python train.py --d_model=448 --head_dim=64 --vocab_size=2542 --norm="rmsnorm" --rope_base=10000.0 --rope_fraction=1.0 --attn_scale=0.147 --parallel_block=false --init_std_up=0.0245 --optimizer="muon_variant" --lr=0.00129 --warmup_steps=0 --batch_tokens=131072 --dataset="wikipedia_en"
MLP neurons of a small language model. Each row is named by its layer, matrix (up: input weights) and neuron, and shows model dimensions 64-127. Each number is 50 + 15 x the weight over its row's rms, rounded and kept within 0 to 99.
A block is one neuron, or neurons of one layer that tend to fire together. After each block is what it responds to, as a language model described it from the Wikipedia text at the highest values.

L5.up230:36 46 51 49 61 44 58 62 48 51 53 21 87 76 75 34 59 86 53 47 52 30 36 79 59 59 30 63 38 53 68 32 68 41 28 31 22 46 48 44 40 36 76 20 52 35 57 36 54 61 43 47 51 70 66 45 28 29 09 52 38 49 63 61
L5.up620:45 34 33 42 49 42 74 64 59 60 74 84 64 49 73 48 42 39 60 59 73 69 41 32 78 46 70 31 43 74 32 27 59 71 41 21 67 40 56 43 56 64 56 57 53 63 23 72 79 52 22 30 58 71 60 50 40 58 66 82 58 44 63 57
L5.up1006:46 55 33 48 52 28 56 49 58 39 44 31 65 66 22 65 57 64 36 46 57 68 80 43 40 38 40 42 42 69 46 46 40 04 53 56 52 43 47 32 67 35 65 35 32 37 48 50 50 29 25 39 68 39 72 29 63 40 21 51 47 59 46 51
L5.up1252:58 43 46 44 50 66 35 37 51 57 48 54 60 50 42 10 39 62 43 43 71 29 73 67 66 49 56 44 67 48 85 62 78 48 41 72 28 36 69 46 53 51 33 52 50 50 37 64 85 17 66 50 62 27 53 38 53 31 52 66 11 47 58 68
L5.up1400:65 26 34 50 59 21 48 45 48 55 35 69 43 65 58 39 51 60 37 59 55 40 71 49 56 45 65 70 49 60 41 44 47 50 54 32 60 44 45 81 66 44 27 34 38 46 31 56 35 33 29 61 20 49 50 78 61 45 36 52 48 48 41 48
L5.up1414:70 47 50 53 45 56 51 68 65 80 29 64 63 69 65 05 30 78 33 54 49 63 35 35 81 57 47 58 30 31 51 16 74 57 71 45 43 26 45 52 50 74 22 34 57 35 22 44 77 29 31 26 41 53 26 51 44 30 41 63 50 40 57 59
L5.up1516:74 60 60 37 58 51 66 46 60 59 54 63 52 76 63 49 75 57 56 58 57 49 44 77 49 53 68 59 41 44 55 64 44 41 53 64 58 37 60 44 51 50 40 40 48 50 53 53 66 33 57 19 49 25 73 37 68 58 54 22 11 38 47 64
L5.up1615:49 57 64 35 19 23 61 56 74 55 87 55 60 52 11 26 75 78 32 72 58 37 66 39 57 63 45 78 26 33 55 21 50 19 52 56 74 34 29 56 40 70 35 52 41 41 33 40 58 40 43 48 85 45 92 50 45 26 49 39 61 67 57 74
Location verbs before places. Verbs and word-starts that introduce where something is, usually followed by in/at: located, situated, b(uried), found, dock(ed), is.

L2.up157:52 73 61 40 63 52 58 64 81 53 54 58 29 56 37 69 30 36 48 65 67 65 41 26 36 59 61 47 52 66 57 39 78 28 66 50 54 39 52 57 45 55 29 67 34 11 79 43 47 40 57 89 63 37 41 43 77 44 60 36 62 81 34 50
Main verb after subject. Finite main verbs, mostly was or is, right after a sentence's subject (He, The town, the band), starting the predicate.

L2.up871:56 65 43 16 54 44 51 71 35 45 42 65 58 14 48 61 65 55 47 49 58 33 58 50 82 47 85 57 54 27 34 65 88 41 41 40 29 34 65 60 49 55 58 50 84 20 50 25 48 49 61 17 53 35 49 51 49 30 60 22 48 24 40 62
Word-start fragment after hyphen. Short first fragment of a word split into pieces, mostly right after a hyphen in compounds like five-hit, three-hour, six-month; also inside names (Nagasawa, Shiho).

L4.up109:50 52 38 62 55 59 48 71 64 57 81 75 43 43 54 60 70 56 74 52 17 62 52 35 67 46 66 53 58 39 54 40 36 37 64 53 46 42 56 82 60 76 31 59 42 37 41 45 74 45 37 70 60 62 54 29 61 42 56 43 37 49 34 64
L4.up125:65 37 37 46 63 39 44 40 27 54 58 47 60 52 65 80 59 54 42 59 67 52 51 55 53 59 62 33 37 37 58 31 25 40 19 50 17 48 84 67 40 48 63 36 53 61 45 53 68 36 70 53 35 56 55 49 64 46 69 39 42 49 47 67
L4.up391:44 32 43 44 53 76 13 58 64 69 53 49 70 53 39 51 44 72 44 88 40 63 51 44 48 64 53 59 62 55 51 44 20 46 58 63 48 49 48 50 79 58 42 30 31 26 49 58 30 38 49 44 49 51 32 57 59 50 38 59 37 42 53 62
L4.up399:64 33 78 37 82 51 81 42 35 26 39 47 65 52 53 31 51 60 51 55 56 43 56 67 37 43 68 67 25 57 59 27 42 29 34 27 53 73 44 41 52 25 18 60 49 54 82 42 41 58 58 44 50 35 53 33 63 55 52 56 40 62 53 48
L4.up692:45 29 62 62 37 51 25 33 63 36 74 58 92 46 58 35 38 53 51 53 63 59 47 52 66 53 58 51 61 40 39 57 62 57 30 49 27 65 27 38 71 31 47 45 17 61 45 45 42 54 62 63 56 50 38 54 43 27 39 56 27 52 60 57
L4.up784:31 37 48 26 55 41 33 73 47 49 36 27 88 58 36 22 62 75 22 63 47 94 59 50 55 18 40 57 60 60 66 39 57 65 73 45 24 64 22 36 57 48 42 50 61 56 58 69 31 32 32 41 57 40 31 44 53 50 57 70 34 55 59 38
L4.up1138:44 53 48 48 57 48 51 57 39 47 68 32 46 49 62 42 34 52 48 48 58 47 46 61 49 28 72 59 53 68 51 76 52 41 27 47 72 64 46 65 59 39 45 51 47 45 66 69 33 58 67 90 58 47 90 63 51 59 63 62 48 40 47 58
L4.up1603:64 30 36 37 50 53 82 46 52 59 37 50 46 49 38 28 52 56 36 22 80 44 54 56 42 66 14 33 23 41 83 75 38 55 50 59 31 55 18 43 37 67 11 89 45 33 46 72 64 55 41 58 59 43 59 47 47 35 39 12 50 39 38 49
Sentence-final periods. Periods closing Wikipedia sentences, often before a paragraph or section break ("Record's.'", "Texas."), dots inside URLs in infobox "Website:" lines (www.wlraradio.com), and has/had in personal-life sentences ("married and has").

L5.up44:47 55 64 62 55 66 23 77 62 46 48 59 40 53 51 58 15 43 45 59 53 63 53 40 55 60 15 67 53 48 39 35 59 35 23 56 57 75 39 23 54 54 66 50 30 46 35 38 44 63 49 63 69 65 62 46 50 43 59 51 38 49 40 36
L5.up73:31 76 61 28 74 59 27 62 49 80 38 43 48 47 45 28 69 62 30 52 46 58 50 48 50 44 39 42 79 52 51 38 39 37 31 28 50 38 61 33 58 54 45 44 68 45 52 61 67 51 45 53 42 64 49 50 50 58 68 33 52 67 57 23
L5.up330:64 71 61 42 34 48 41 38 47 50 25 41 44 38 51 48 53 49 58 31 31 42 69 72 54 44 72 47 57 54 14 39 68 58 68 24 52 50 60 51 34 37 40 56 60 29 45 41 52 53 38 61 36 30 91 56 50 18 71 30 71 86 51 50
L5.up511:55 70 36 29 82 57 58 32 69 64 89 63 32 50 41 10 45 54 44 48 61 79 35 47 32 61 81 53 55 47 38 55 36 27 62 26 44 41 28 62 38 52 54 42 49 54 30 49 56 38 33 22 16 66 55 66 43 32 45 25 50 39 56 41
L5.up813:56 57 22 47 42 54 50 33 44 32 90 59 55 20 36 46 36 64 35 27 57 40 59 51 39 44 44 61 52 49 53 67 57 21 36 61 59 40 54 53 46 53 47 55 58 44 63 27 57 46 36 42 20 81 54 74 34 56 58 42 40 57 42 59
L5.up863:41 76 37 56 20 51 42 27 25 49 31 49 51 51 61 69 36 70 42 69 51 62 70 01 41 51 57 49 47 49 52 57 51 76 47 39 57 22 49 32 35 84 49 55 30 38 44 32 57 50 65 61 46 48 70 70 35 44 34 45 38 65 41 54
L5.up886:66 55 36 46 33 47 33 41 36 48 81 51 59 52 53 55 39 57 47 81 41 57 46 66 24 71 53 42 53 33 49 55 28 59 75 54 50 61 48 52 42 40 55 70 45 49 65 61 60 62 45 24 40 37 45 66 34 49 44 81 53 58 34 44
L5.up1131:65 43 49 56 59 48 31 74 54 63 56 40 34 59 56 49 61 51 38 71 42 51 40 47 49 89 42 50 33 51 69 49 67 38 15 24 49 36 41 80 46 28 54 25 37 59 50 63 46 42 52 45 44 58 72 43 40 56 86 45 66 63 14 53
Word-initial H. A single-letter "h"/"H" piece that starts a word split into pieces, often after quotes, hyphens or headings: "H|appy", "h|undreds", "H|onours".